{
  "num_key_value_heads": 5,
  "hidden_act": "geglu",
  "attn_scale": 0.177,
  "parallel_block": false,
  "init": "trunc",
  "init_std_down": 0.0,
  "warmup_steps": 200,
  "decay_fraction": 0.812,
  "batch_tokens": 32768,
  "max_seq_len": 256
}
MLP neurons of a small language model. Each row is named by its layer, matrix (gate and up: input weights) and neuron, and shows model dimensions 32-159. Each number is 50 + 12 x the weight over its row's rms, rounded and kept within 0 to 99. A neuron's up and down rows have the sign that makes its largest values positive.
After each neuron's rows, "fires in" lists the words (lower case) most often at its 100 highest values on Wikipedia text that the model never trained on.

L8.gate165:54 52 68 64 51 46 37 43 52 44 53 34 58 34 55 42 59 58 39 32 42 55 33 59 51 42 44 48 62 35 37 52 54 40 27 65 62 31 44 57 54 48 64 45 55 35 48 30 40 46 40 41 39 41 41 36 66 66 64 60 40 62 70 70 64 60 50 56 48 44 31 48 33 37 45 58 52 60 56 68 62 50 56 47 47 36 50 42 63 30 35 52 52 53 65 54 58 43 49 51 27 60 63 60 65 46 42 36 66 44 63 39 61 51 60 33 61 64 29 35 46 62 49 45 64 34 55 51
L8.up165:40 38 53 58 50 52 56 52 46 54 49 71 56 33 58 35 56 69 48 39 49 34 58 65 68 34 34 56 60 55 42 31 61 59 34 34 57 45 62 79 69 59 41 54 54 71 48 38 40 45 49 47 37 55 58 61 73 46 26 67 23 49 52 49 42 40 35 67 54 25 37 64 40 48 59 36 58 58 70 52 65 47 57 51 65 49 55 34 25 51 45 53 59 48 52 40 42 56 39 38 32 54 54 43 59 56 63 42 44 52 43 31 44 50 52 39 52 49 50 23 60 59 52 39 29 31 34 67
fires in: "one", "that", "this", "a", "each", "executive"

L11.gate319:33 65 63 52 48 42 69 46 76 53 62 56 51 44 59 55 55 53 55 24 67 47 46 59 50 43 52 35 51 17 57 54 37 42 32 43 38 51 37 56 62 62 52 34 38 59 48 50 69 45 63 77 64 51 51 52 66 43 36 55 41 34 35 45 42 45 51 70 25 56 50 52 58 63 62 50 51 54 48 52 54 51 64 58 80 59 46 39 58 68 37 27 52 40 67 49 54 63 60 50 34 46 59 52 50 32 50 63 47 39 49 55 60 59 42 39 39 65 31 55 49 71 43 56 48 52 46 57
L11.up319:54 55 60 72 34 55 32 38 64 66 41 57 70 47 48 58 41 53 58 53 25 40 69 45 74 69 37 63 60 46 30 68 58 53 58 52 40 62 37 60 64 39 48 40 50 59 45 34 67 44 33 36 35 52 55 66 57 28 35 38 42 44 57 62 55 31 54 37 34 46 62 44 62 44 47 16 57 76 38 58 42 55 48 44 56 39 35 43 44 58 45 48 46 51 37 43 54 38 56 20 57 75 49 52 58 61 64 30 44 53 71 87 59 47 54 53 51 52 41 40 48 50 66 49 53 47 56 57
fires in: "an", "the", "any"

L2.gate34:48 50 44 18 48 65 58 56 45 33 33 39 57 61 58 42 54 26 70 60 41 53 47 36 47 61 71 51 50 42 42 31 27 76 52 58 36 73 31 56 48 42 34 57 49 69 50 52 48 38 53 56 65 38 62 37 50 64 41 42 64 30 52 41 45 47 57 36 35 49 40 61 58 22 60 49 72 42 37 54 47 32 30 41 44 57 41 41 59 54 50 50 36 35 31 36 53 55 50 56 34 62 44 58 25 45 55 47 73 60 67 54 60 85 50 45 44 54 57 35 66 62 49 46 50 67 56 78
L2.up34:50 34 33 57 23 44 46 43 52 39 28 47 63 53 70 55 52 52 59 32 50 67 47 37 42 67 51 56 27 61 50 45 45 47 20 36 44 36 23 61 35 33 43 43 50 49 40 41 36 21 63 53 41 42 51 32 46 55 51 38 54 44 43 56 31 71 19 36 47 55 22 49 37 27 60 48 72 57 36 54 39 37 52 67 52 46 44 55 63 42 37 44 49 62 44 37 65 40 47 53 47 48 51 60 56 59 30 55 64 37 69 61 71 84 40 41 60 45 55 42 39 62 60 44 64 68 57 43
fires in: "new", "united", "county"

L8.gate223:53 30 61 50 43 40 59 37 70 69 44 63 65 29 37 42 34 48 67 35 42 63 38 37 53 63 62 48 41 60 45 49 52 29 57 52 37 55 47 36 69 54 52 51 32 63 66 51 55 59 47 72 61 54 71 50 21 54 65 75 44 40 37 64 42 50 47 47 43 52 60 37 39 49 43 53 32 52 54 66 57 58 69 38 46 75 48 43 62 49 34 57 40 53 26 45 66 31 52 60 46 46 54 72 65 41 61 25 51 35 57 67 25 41 74 49 44 39 36 55 52 58 20 43 57 38 38 46
L8.up223:67 46 68 56 55 50 48 59 64 61 50 67 57 51 54 47 47 68 55 42 16 45 65 52 20 64 28 45 56 56 60 66 47 47 73 50 57 53 43 28 50 65 57 52 39 49 56 51 48 49 50 50 26 35 79 50 39 52 56 31 75 46 59 53 30 33 41 50 56 39 35 65 53 47 46 66 33 49 55 74 62 41 64 46 35 59 52 45 49 46 58 42 42 72 57 56 75 28 49 47 52 51 64 65 41 47 35 44 67 45 46 56 39 54 48 43 48 45 32 74 56 47 34 23 46 60 51 13
fires in: "in", "during", "following", "after"

L2.gate294:47 66 49 33 52 33 63 73 63 53 51 59 76 52 56 46 33 63 57 41 56 20 59 47 50 40 55 49 35 50 44 62 68 62 62 15 56 53 39 55 42 54 31 49 62 48 59 49 47 35 44 56 55 35 37 65 55 50 43 41 62 55 49 32 34 73 38 63 65 43 34 62 43 28 49 40 22 45 44 35 58 39 43 57 26 61 29 54 67 63 50 52 44 55 64 58 44 37 49 39 34 54 38 40 54 54 19 49 55 19 62 54 57 34 54 44 59 49 33 57 60 69 42 52 44 49 46 47
L2.up294:58 54 60 53 23 36 59 63 54 58 52 41 44 55 55 71 39 51 38 64 41 54 60 41 51 49 31 45 54 75 36 53 64 41 45 47 48 57 42 56 45 29 20 34 60 57 51 47 43 50 43 45 42 40 36 60 64 32 69 45 39 46 45 52 42 54 32 74 52 62 29 50 54 43 44 43 57 42 42 40 42 76 62 35 58 47 42 48 35 72 47 28 36 48 41 73 27 62 44 31 49 19 69 67 29 60 52 55 55 43 44 57 44 52 42 51 59 52 47 66 46 30 56 30 51 56 40 24
fires in: "had", "have", "has", "having", "population", "is"

L8.gate257:44 61 68 57 34 35 48 41 34 41 43 35 62 31 57 67 51 68 49 43 42 46 66 45 49 58 49 38 31 66 43 36 65 52 41 54 21 51 44 46 40 47 57 48 52 51 77 45 54 53 42 50 34 53 53 49 71 50 41 43 59 51 56 22 30 59 40 37 57 37 40 74 62 49 50 50 40 42 40 50 68 30 62 32 48 47 42 65 59 44 57 50 50 48 61 44 54 19 41 42 37 51 53 33 34 61 21 34 52 69 47 57 68 61 68 54 32 55 63 53 46 38 67 71 52 47 43 73
L8.up257:60 57 78 55 51 33 60 62 51 35 49 53 49 39 45 37 34 40 65 37 43 58 36 49 17 58 57 70 52 45 49 53 66 49 48 40 60 54 40 42 69 32 52 47 37 45 53 64 39 19 35 48 61 41 50 56 48 53 41 41 58 75 51 57 31 41 55 52 54 41 51 57 45 44 53 30 44 41 49 38 35 33 63 52 61 57 53 45 39 44 60 66 49 58 36 70 36 73 71 53 44 43 31 43 60 34 50 57 53 65 31 19 33 43 61 53 28 51 49 62 51 51 37 49 55 60 41 52
fires in: "that", "www", "three", "multiple", "seven", "underworld"

L2.gate284:44 58 47 46 49 45 50 33 49 34 52 49 54 34 39 48 44 50 93 36 68 49 48 61 56 42 55 42 46 56 77 53 56 38 22 43 47 45 54 44 51 33 67 53 56 32 50 49 35 46 40 27 48 35 51 40 64 59 57 40 54 66 51 56 35 61 51 47 45 37 60 42 44 56 35 64 50 56 56 25 40 48 61 52 20 67 23 56 53 37 44 47 53 64 38 45 58 60 45 42 44 41 63 32 59 54 64 46 40 61 67 37 61 38 56 51 51 45 40 61 62 50 56 51 80 67 47 44
L2.up284:36 56 34 54 63 44 26 56 54 41 60 51 70 47 38 30 49 56 64 67 66 47 61 75 41 42 37 28 62 55 47 50 42 64 52 31 62 45 33 50 35 50 51 55 31 52 60 39 27 45 71 63 46 25 68 34 33 50 65 34 52 42 37 36 27 51 40 62 38 51 39 64 34 52 47 45 59 45 43 56 56 59 54 39 63 47 32 49 49 54 63 56 43 61 36 37 69 57 72 26 43 49 52 35 51 67 55 53 26 42 39 56 12 39 55 56 50 50 20 57 85 54 60 57 56 48 49 53
fires in: "total", "rangers", "emirates", "orchestra", "range"

L11.gate55:51 53 61 37 48 51 68 45 37 45 42 33 29 40 54 37 35 48 65 64 62 28 53 46 44 52 46 42 41 46 41 40 30 56 36 69 48 45 47 51 49 38 48 47 56 36 45 47 53 46 51 54 47 42 41 57 28 52 53 49 64 39 38 41 49 52 57 60 72 74 35 54 42 59 43 79 30 41 73 64 47 64 42 36 52 38 35 52 48 41 62 51 61 68 45 38 73 68 49 64 23 23 57 56 75 47 42 67 31 48 34 47 41 37 56 49 55 56 49 30 42 66 50 84 54 36 46 48
L11.up55:52 54 64 51 54 48 53 57 54 69 34 50 34 36 54 44 64 51 62 54 36 50 54 62 44 46 46 53 69 66 70 27 33 53 48 42 52 53 47 38 37 46 34 62 63 41 53 42 60 59 49 46 49 62 51 39 70 58 52 42 27 35 64 31 63 60 48 60 54 39 47 29 74 62 50 65 69 68 43 74 60 49 44 33 56 57 44 49 46 56 29 44 51 50 45 54 43 63 31 38 57 30 41 59 41 54 55 53 51 77 62 42 41 54 46 45 39 35 43 24 50 66 74 60 44 33 57 32
fires in: "a", "to", "tour", "an", "tournament", "mexican"

L7.gate96:50 57 45 47 33 79 54 41 31 51 48 56 43 47 49 32 57 55 60 41 52 71 19 63 69 57 35 50 70 28 41 58 35 61 36 32 51 60 38 47 49 63 58 57 49 34 45 56 27 51 56 43 48 73 43 29 50 47 48 57 77 47 54 49 49 50 38 54 54 53 46 63 37 60 47 53 47 47 25 52 59 48 32 22 66 42 56 69 48 77 46 61 43 51 18 61 48 57 53 51 50 52 39 54 32 55 52 54 57 79 63 48 52 63 63 73 46 54 37 53 37 57 44 33 63 49 70 48
L7.up96:40 47 53 28 51 63 63 61 30 52 58 41 35 42 53 67 54 45 57 48 57 40 64 39 52 48 41 33 36 59 47 33 65 33 43 64 38 52 33 52 57 53 48 31 57 48 70 66 49 68 57 49 77 57 75 61 44 41 44 37 54 50 60 51 34 54 32 39 52 51 64 49 56 63 60 41 47 51 54 50 53 42 42 46 71 48 36 49 49 52 62 67 50 42 65 39 46 47 59 57 35 46 53 28 47 48 46 93 41 47 71 56 37 74 35 60 41 65 44 43 54 37 60 62 48 43 50 50
fires in: "new", "lieutenant", "given"

L8.gate41:59 56 97 63 37 46 53 25 53 54 39 47 33 57 30 60 50 44 42 37 55 37 37 54 63 96 46 47 33 47 55 45 44 56 40 64 41 59 35 53 64 48 50 26 39 43 56 44 33 51 48 45 68 49 54 59 59 44 73 35 36 62 63 41 49 46 41 46 67 39 47 53 69 66 58 66 58 51 51 51 62 56 53 45 30 73 48 34 62 42 47 54 44 37 50 57 44 34 42 46 62 47 61 49 62 47 49 66 44 50 48 66 63 52 43 45 42 38 45 27 60 60 60 39 66 54 64 78
L8.up41:46 64 66 51 44 55 38 55 35 51 33 42 53 40 39 45 55 73 69 60 31 48 60 54 57 56 54 30 57 56 53 51 45 50 55 49 23 59 43 38 56 53 45 58 78 59 50 40 52 67 32 44 37 52 76 56 34 47 52 06 40 35 45 55 44 53 50 59 29 63 59 58 68 45 46 46 40 43 67 44 66 41 58 45 45 67 50 37 61 51 60 54 46 45 64 33 77 56 59 47 29 48 49 64 44 42 30 71 40 62 49 59 66 40 67 48 43 60 34 60 44 43 65 56 72 39 65 37
fires in: "the"

L2.gate223:49 59 28 67 35 43 56 76 61 53 44 44 68 54 41 60 54 45 57 31 56 42 52 61 63 45 50 61 24 53 38 52 61 44 60 25 37 67 29 44 62 56 66 17 52 67 50 29 52 39 52 64 30 35 57 69 27 51 49 48 52 70 48 36 41 55 58 52 35 47 29 43 29 50 65 69 31 64 39 29 24 42 61 61 47 65 50 59 43 56 45 58 29 55 52 69 58 55 39 52 69 43 59 59 65 76 51 65 37 58 59 47 59 49 70 56 56 48 32 36 36 52 46 52 57 62 39 34
L2.up223:51 41 30 50 29 39 51 72 40 66 33 52 43 54 27 67 48 56 59 35 49 33 56 61 46 34 60 36 42 36 37 52 54 34 68 53 34 68 33 56 53 71 63 19 51 61 45 48 63 28 46 62 35 36 56 72 47 55 48 57 42 71 53 43 40 42 61 55 42 59 34 56 47 50 48 58 40 74 43 37 36 28 62 53 55 59 62 50 41 68 65 66 34 62 42 46 56 66 42 30 55 44 54 58 58 60 47 51 53 60 54 61 66 48 64 54 61 68 44 41 53 46 57 41 59 72 43 28
fires in: "has", "have", "had"

L4.gate148:54 84 57 48 32 68 57 56 37 48 60 39 55 55 49 51 46 34 51 67 40 51 48 66 48 58 55 44 41 49 36 73 48 35 45 38 56 68 47 55 65 65 39 47 56 55 72 51 51 54 51 48 56 34 37 39 44 67 58 36 39 46 31 41 46 50 68 48 57 49 37 54 38 56 46 54 50 42 64 34 51 51 44 25 25 53 47 57 31 44 65 43 73 53 73 54 42 22 40 75 34 32 57 36 78 42 70 63 62 62 21 69 55 57 42 60 77 59 63 59 59 48 56 63 32 48 58 58
L4.up148:19 50 45 58 36 42 61 42 38 31 50 49 42 56 62 52 67 56 46 41 39 51 68 53 41 56 63 41 49 63 47 62 54 58 54 37 36 47 49 49 61 71 52 47 46 72 74 58 53 40 51 47 37 54 66 33 48 52 54 60 43 44 40 47 53 39 40 53 57 56 50 64 46 53 37 45 47 44 49 71 56 46 57 44 51 67 42 44 48 40 48 48 73 65 16 61 21 38 44 40 14 46 51 45 46 51 58 50 39 47 16 70 49 45 44 55 47 56 62 46 43 65 32 48 44 51 55 42
fires in: "film", "death", "parliament", "throughout"

L2.gate219:62 49 58 58 53 44 74 57 69 45 66 74 53 75 45 46 41 46 47 44 52 54 35 71 53 44 65 44 72 31 50 35 70 44 71 45 35 51 63 39 46 58 51 41 72 51 37 68 11 48 63 48 76 58 22 53 60 60 48 47 51 47 65 37 40 59 51 40 20 60 48 43 57 33 37 48 46 64 64 47 45 38 34 60 40 63 71 52 49 40 34 58 45 66 50 41 69 56 59 44 63 39 43 49 43 38 58 51 46 63 42 37 48 66 55 37 61 28 47 56 27 54 49 38 56 70 42 41
L2.up219:30 68 49 58 67 36 61 50 37 59 29 37 55 41 47 80 45 41 48 25 51 40 67 57 32 56 72 61 31 33 69 57 54 36 45 27 40 57 70 47 52 58 43 53 79 49 42 51 57 68 58 28 37 52 47 35 59 41 37 54 49 48 61 58 40 52 31 61 36 54 49 61 52 59 60 66 38 60 55 39 44 46 64 57 47 39 32 33 39 61 54 33 61 28 49 52 71 49 61 19 53 56 76 35 65 40 45 51 48 52 47 35 57 64 46 39 55 37 53 80 42 66 65 51 58 53 67 42
fires in: "2022", "2003", "2004", "1994", "2023"

L2.gate245:52 63 45 78 50 36 52 73 48 27 49 24 40 33 55 75 38 46 61 60 50 45 58 28 45 54 52 45 45 34 69 58 60 42 61 30 36 33 64 41 47 70 54 36 64 45 53 61 51 69 53 55 39 34 42 70 55 50 38 84 65 50 73 39 62 47 30 46 49 43 46 53 73 40 49 53 39 58 63 57 55 37 52 41 61 31 56 61 32 31 39 35 53 34 38 58 41 64 52 37 69 46 53 47 54 62 46 39 43 47 43 35 51 41 53 42 35 41 50 39 27 61 52 52 52 49 64 35
L2.up245:56 72 77 47 65 44 52 70 39 33 62 40 43 58 46 52 47 50 82 36 46 54 62 69 38 49 50 47 44 62 63 85 41 38 60 61 38 62 56 42 38 54 35 31 50 66 48 69 46 60 40 44 70 38 50 55 50 65 41 24 60 39 64 57 42 60 54 43 44 66 40 62 48 40 59 60 46 43 62 35 65 45 45 63 69 49 65 40 46 58 72 27 58 36 39 59 47 71 57 42 33 35 63 73 40 59 42 45 51 27 47 50 73 40 58 34 61 41 68 44 35 69 60 32 56 56 43 58
fires in: "2023", "2014", "2025", "2003", "2026"

L9.gate238:51 48 44 45 60 43 25 55 53 29 48 52 44 58 44 38 63 47 39 57 47 43 41 51 42 77 44 59 49 38 77 45 36 68 56 23 70 55 52 57 38 48 75 56 58 58 55 41 62 31 44 72 42 41 52 67 41 70 64 47 63 56 56 55 43 66 33 55 57 39 54 38 56 52 49 40 43 59 57 60 78 65 47 47 31 61 17 39 63 42 65 60 55 55 45 54 79 50 59 62 52 63 45 67 56 49 44 40 30 45 42 51 47 55 47 72 55 36 60 49 71 52 51 54 77 61 70 30
L9.up238:51 52 43 51 69 29 37 50 64 38 57 33 55 34 52 35 47 46 42 39 48 39 43 51 50 47 50 41 45 19 48 40 65 56 71 17 64 69 53 39 55 50 80 62 51 45 66 63 45 36 32 53 58 45 74 50 57 33 47 48 66 39 57 44 55 61 48 42 37 60 56 67 43 71 68 34 54 60 65 46 44 55 59 40 52 55 51 35 59 67 68 53 61 53 50 59 57 48 51 56 37 70 73 53 58 57 46 30 30 57 35 49 55 58 54 69 57 43 47 74 44 27 60 66 68 42 43 37
fires in: "born", "february", "since", "died", "year", "by"

L11.gate69:47 43 49 44 60 56 70 31 50 49 54 45 42 53 60 49 51 55 47 41 41 54 59 45 68 24 36 36 76 75 59 30 60 38 46 79 44 61 47 64 53 39 46 47 76 32 54 61 45 47 60 49 47 47 54 63 64 49 60 28 48 69 58 63 51 69 63 35 61 58 49 61 36 50 55 40 45 52 40 62 42 46 49 45 43 54 58 28 43 64 41 33 76 48 33 68 69 50 42 55 64 19 67 61 43 41 41 34 62 48 39 50 61 46 61 51 51 35 68 65 38 37 53 46 47 40 51 53
L11.up69:54 59 53 41 63 41 88 39 44 51 46 62 62 60 56 62 53 63 66 31 51 24 68 43 78 47 53 32 47 75 50 57 30 45 24 60 35 45 49 53 72 38 54 51 66 48 74 28 73 50 44 59 53 61 68 49 48 28 26 41 50 50 48 50 34 56 69 38 47 62 51 28 61 54 72 49 48 44 34 46 50 43 47 45 57 31 63 58 57 49 47 40 30 60 61 41 57 40 75 43 63 23 55 26 64 46 51 47 52 31 36 49 55 56 41 41 42 48 49 50 57 50 53 59 44 43 54 58
fires in: "to", "tour", "top", "tournament", "job"

L7.gate47:57 54 58 44 35 52 45 66 42 38 80 53 46 56 57 55 48 53 63 34 49 77 63 49 52 60 75 52 66 47 30 15 56 35 74 56 62 66 57 46 49 62 34 79 51 47 59 61 65 43 41 60 65 55 51 46 38 44 65 53 64 41 49 71 30 20 53 57 35 34 38 58 54 59 33 59 47 57 50 50 45 38 58 48 74 47 30 47 69 62 37 51 62 50 47 49 60 41 65 67 43 26 58 65 23 46 43 53 49 42 41 43 39 53 50 36 58 71 37 47 52 43 68 62 51 45 44 55
L7.up47:67 47 42 47 56 54 57 51 45 34 42 41 38 47 51 52 39 43 31 53 53 45 58 48 44 56 65 45 56 59 53 29 54 38 57 47 60 47 52 53 43 43 57 36 53 49 67 53 50 58 65 58 74 58 35 46 49 70 49 28 79 60 55 43 44 47 43 67 38 55 46 45 49 31 59 59 47 56 24 57 51 50 19 31 55 36 61 54 48 61 45 42 28 69 28 58 45 62 52 46 57 43 38 35 41 58 78 61 83 39 50 53 69 74 33 33 55 52 35 31 63 56 48 70 42 39 65 61
fires in: "new", "chinese"

L8.gate295:53 74 46 64 47 52 42 47 59 58 29 55 59 50 42 72 69 53 33 50 46 49 48 61 39 41 61 40 41 46 38 44 37 73 43 49 23 39 38 42 60 65 39 40 41 45 56 62 52 60 35 61 48 68 63 43 35 21 50 32 41 52 43 43 45 56 52 46 37 20 41 72 45 45 38 63 49 57 24 57 38 40 66 40 45 52 46 35 62 63 48 46 69 23 54 38 45 70 68 65 56 72 47 40 35 54 36 35 46 67 64 47 55 38 54 38 42 54 34 39 37 41 66 48 55 29 47 48
L8.up295:42 66 52 76 35 59 61 65 40 50 41 46 55 53 62 53 43 36 14 40 43 53 51 49 34 64 70 80 59 49 28 30 47 32 50 60 66 56 64 51 57 35 44 49 58 48 38 55 36 43 49 53 41 43 66 58 57 43 54 58 26 58 25 54 50 42 43 53 34 77 54 57 43 55 47 43 48 67 36 38 49 49 60 49 57 53 40 35 61 68 60 47 48 40 54 47 46 28 48 41 58 66 42 61 51 48 45 32 62 61 28 48 77 58 44 66 46 41 37 58 49 44 43 49 46 55 58 49
fires in: "the", "they", "s", "similar"

L11.gate264:51 37 73 45 71 40 50 26 69 42 44 58 65 34 25 60 40 49 40 66 28 52 64 48 55 60 59 48 55 55 39 40 67 35 57 56 41 62 69 62 37 65 40 58 53 32 67 48 28 61 47 59 37 41 56 40 58 33 40 51 50 51 49 57 53 53 79 53 46 51 18 71 46 55 64 55 57 49 32 56 48 70 63 28 33 53 45 47 51 53 47 57 62 72 55 44 41 76 54 48 35 61 61 64 69 52 55 24 40 56 60 48 45 34 61 46 35 67 61 51 59 41 44 41 46 23 65 35
L11.up264:60 62 49 35 53 49 65 26 76 40 47 22 63 56 39 37 49 55 47 35 48 48 65 53 50 61 35 40 41 60 69 67 60 66 68 62 38 59 51 49 55 44 64 49 45 50 52 61 44 73 37 49 50 63 56 58 59 47 45 45 39 46 42 30 40 20 57 64 56 36 28 57 41 77 41 45 59 44 51 58 37 38 51 31 16 49 63 25 47 65 55 39 39 47 50 34 43 53 56 36 46 40 45 68 50 41 66 36 65 51 43 37 55 68 52 25 27 61 31 63 59 44 29 49 38 27 66 39
fires in: "with", "some", "under", "this", "give", "that"

L7.gate6:54 44 39 48 62 57 47 52 27 44 53 37 61 40 40 64 64 62 36 42 26 37 29 39 21 52 34 59 49 58 54 37 26 44 41 51 42 71 46 64 81 63 41 60 62 55 58 54 42 56 50 47 57 32 59 55 37 56 42 42 32 56 59 60 46 45 59 42 40 43 45 59 54 59 55 50 35 48 72 61 59 67 67 44 60 42 52 52 75 44 58 23 61 37 32 52 54 52 39 47 45 30 54 53 34 54 33 26 59 37 61 73 49 29 64 39 45 39 51 46 50 31 50 52 62 49 46 29
L7.up6:56 58 51 56 61 57 56 63 69 58 37 54 47 65 44 62 61 64 44 47 37 70 49 41 36 38 34 46 28 30 46 48 36 31 60 48 49 54 52 55 41 28 77 62 39 36 53 34 38 36 75 38 41 49 47 37 53 51 61 44 56 40 28 46 38 50 34 38 46 41 28 24 55 61 34 73 37 35 61 55 36 52 40 49 33 49 56 42 54 25 72 40 55 37 40 66 55 57 41 46 56 46 60 39 69 67 69 47 58 61 68 63 55 63 40 69 52 59 54 55 38 32 42 54 52 39 60 32
fires in: "after", "before", "the", "catholic", "following", "purchased"

L2.gate264:33 61 48 71 35 36 57 36 56 66 36 55 45 62 62 28 53 51 32 31 46 48 41 56 46 54 35 38 73 51 54 42 54 59 67 60 55 48 78 39 54 62 65 45 21 78 52 48 34 51 65 44 41 58 67 51 38 42 54 65 39 38 56 46 48 44 43 56 41 46 39 52 43 59 58 61 50 59 54 53 65 62 73 45 40 91 58 65 44 40 43 63 32 46 33 41 43 64 31 50 47 67 39 54 51 45 40 39 34 49 52 34 54 71 51 39 48 44 44 54 51 42 55 66 58 39 44 35
L2.up264:30 50 33 26 62 48 35 30 55 33 43 50 54 51 50 43 36 40 30 57 44 26 61 55 42 48 74 46 52 43 63 76 53 70 37 55 73 63 56 41 62 47 73 53 44 50 53 52 60 68 56 50 44 47 71 43 55 54 43 34 55 67 48 48 55 50 45 67 64 38 42 55 53 44 57 48 58 44 63 46 45 70 50 45 60 45 30 57 45 54 65 76 38 63 46 42 44 56 63 24 55 64 62 55 50 37 45 46 33 45 38 44 42 62 69 47 53 25 52 78 67 41 35 58 85 32 48 40
fires in: "total", "year"

L2.gate122:45 42 86 74 46 43 52 53 43 43 58 40 46 38 38 50 58 35 32 43 44 42 45 47 50 60 48 53 44 48 38 36 43 41 72 59 73 43 50 71 53 41 67 45 75 50 53 67 56 31 40 47 55 57 70 38 38 58 35 37 47 39 45 48 28 53 47 63 53 52 49 70 44 55 45 60 67 37 39 48 43 51 66 34 51 52 35 45 61 56 47 39 34 48 42 77 51 68 67 65 46 48 64 72 37 35 59 58 48 48 39 44 30 40 35 21 64 57 57 44 49 63 41 37 57 64 26 52
L2.up122:63 63 48 49 42 57 52 62 54 48 20 52 44 67 36 40 32 48 61 51 62 58 68 56 58 60 37 66 45 19 53 66 63 34 45 61 42 46 31 68 75 60 43 31 49 56 65 62 52 38 32 49 60 63 59 39 40 64 73 43 54 51 39 64 44 49 65 36 44 52 47 27 54 54 52 36 47 60 60 56 47 42 52 60 31 63 52 49 59 22 40 50 43 50 39 40 70 45 67 49 52 45 28 69 61 50 57 48 54 56 74 42 38 35 51 54 67 42 51 45 27 65 53 36 40 47 43 31
fires in: "the", "there", "they", "these"

L7.gate55:47 41 69 72 49 66 44 56 58 58 63 27 48 44 54 52 74 33 40 41 55 57 58 56 49 48 42 43 67 46 59 55 52 42 48 63 65 45 39 51 53 52 54 33 47 55 57 49 35 43 50 72 42 32 49 35 49 42 46 41 41 45 30 30 57 40 41 67 40 47 59 39 53 68 38 53 49 54 35 37 78 46 49 72 42 62 49 30 49 37 35 54 59 43 58 56 77 46 39 43 30 39 66 71 44 49 55 34 46 62 58 56 60 39 63 39 54 79 30 81 47 45 53 66 28 53 70 53
L7.up55:52 61 53 61 41 27 63 42 38 54 50 60 48 51 12 43 56 70 45 54 73 64 55 64 61 70 50 56 48 41 66 43 43 55 27 43 47 42 43 48 37 51 47 63 61 71 63 35 53 33 33 36 15 59 58 29 49 39 38 36 38 41 39 47 49 33 58 71 52 51 21 56 65 53 56 53 51 69 57 48 47 35 42 50 56 72 43 44 59 57 46 55 64 45 43 54 46 57 54 44 62 52 69 42 44 43 57 31 73 35 61 49 55 45 41 68 51 50 26 39 58 54 43 53 67 40 56 31
fires in: "the", "they", "australian", "african", "russian", "there"

L2.gate3:56 19 78 40 39 44 69 50 62 61 22 51 67 51 38 54 52 32 65 60 59 55 51 84 51 50 44 54 63 50 54 45 64 64 54 42 38 55 62 56 61 49 71 68 46 43 33 34 44 44 61 60 42 34 35 42 52 30 69 44 55 34 37 41 41 29 36 45 39 50 57 52 55 72 43 56 34 49 26 72 52 43 66 39 49 61 53 62 58 40 58 41 54 47 73 59 27 35 50 42 43 41 72 41 47 46 57 66 43 35 61 60 49 55 42 42 32 40 60 33 41 45 37 41 63 51 48 50
L2.up3:59 45 56 58 55 55 53 56 25 49 25 47 65 49 62 39 65 40 50 36 25 64 53 63 57 35 33 52 60 48 68 40 58 54 63 59 33 34 29 62 61 63 46 46 47 36 47 45 49 51 56 60 53 43 75 56 32 53 54 41 49 41 49 31 34 18 44 47 33 60 55 57 61 45 35 48 53 32 51 49 60 52 81 21 67 54 64 54 24 47 67 41 51 56 49 61 73 39 58 40 63 34 55 53 32 65 57 54 37 55 53 47 35 37 61 58 47 55 55 47 56 25 48 53 59 50 42 39
fires in: "a", "his", "as", "at", "area"

L8.gate100:64 54 53 50 61 37 47 47 46 47 34 46 36 29 61 69 83 45 70 53 67 48 66 29 63 56 39 54 62 46 76 14 59 56 66 59 45 40 55 51 58 38 48 49 47 55 51 58 51 51 60 51 52 40 41 23 71 25 46 45 39 65 30 49 28 60 38 29 68 40 40 74 46 64 47 49 38 64 53 65 60 60 33 42 57 41 48 35 39 56 69 56 62 65 44 45 58 42 37 56 26 44 46 55 46 32 41 49 43 47 53 61 79 50 56 56 32 30 46 36 43 52 43 58 53 24 49 56
L8.up100:34 33 43 50 54 53 60 49 57 44 39 53 66 39 52 64 44 34 50 32 48 57 63 53 61 22 38 44 49 74 47 57 46 37 55 58 52 42 53 52 42 48 54 44 43 46 65 53 52 42 50 49 70 55 47 56 46 51 31 44 38 39 50 79 42 36 69 54 61 48 54 52 66 64 50 61 58 29 46 58 50 41 55 63 54 47 63 34 68 47 52 12 40 50 44 56 84 47 52 38 47 40 45 57 58 73 42 37 77 55 44 44 27 37 46 62 51 28 57 57 52 42 58 69 30 60 39 13
fires in: "to", "that", "tour"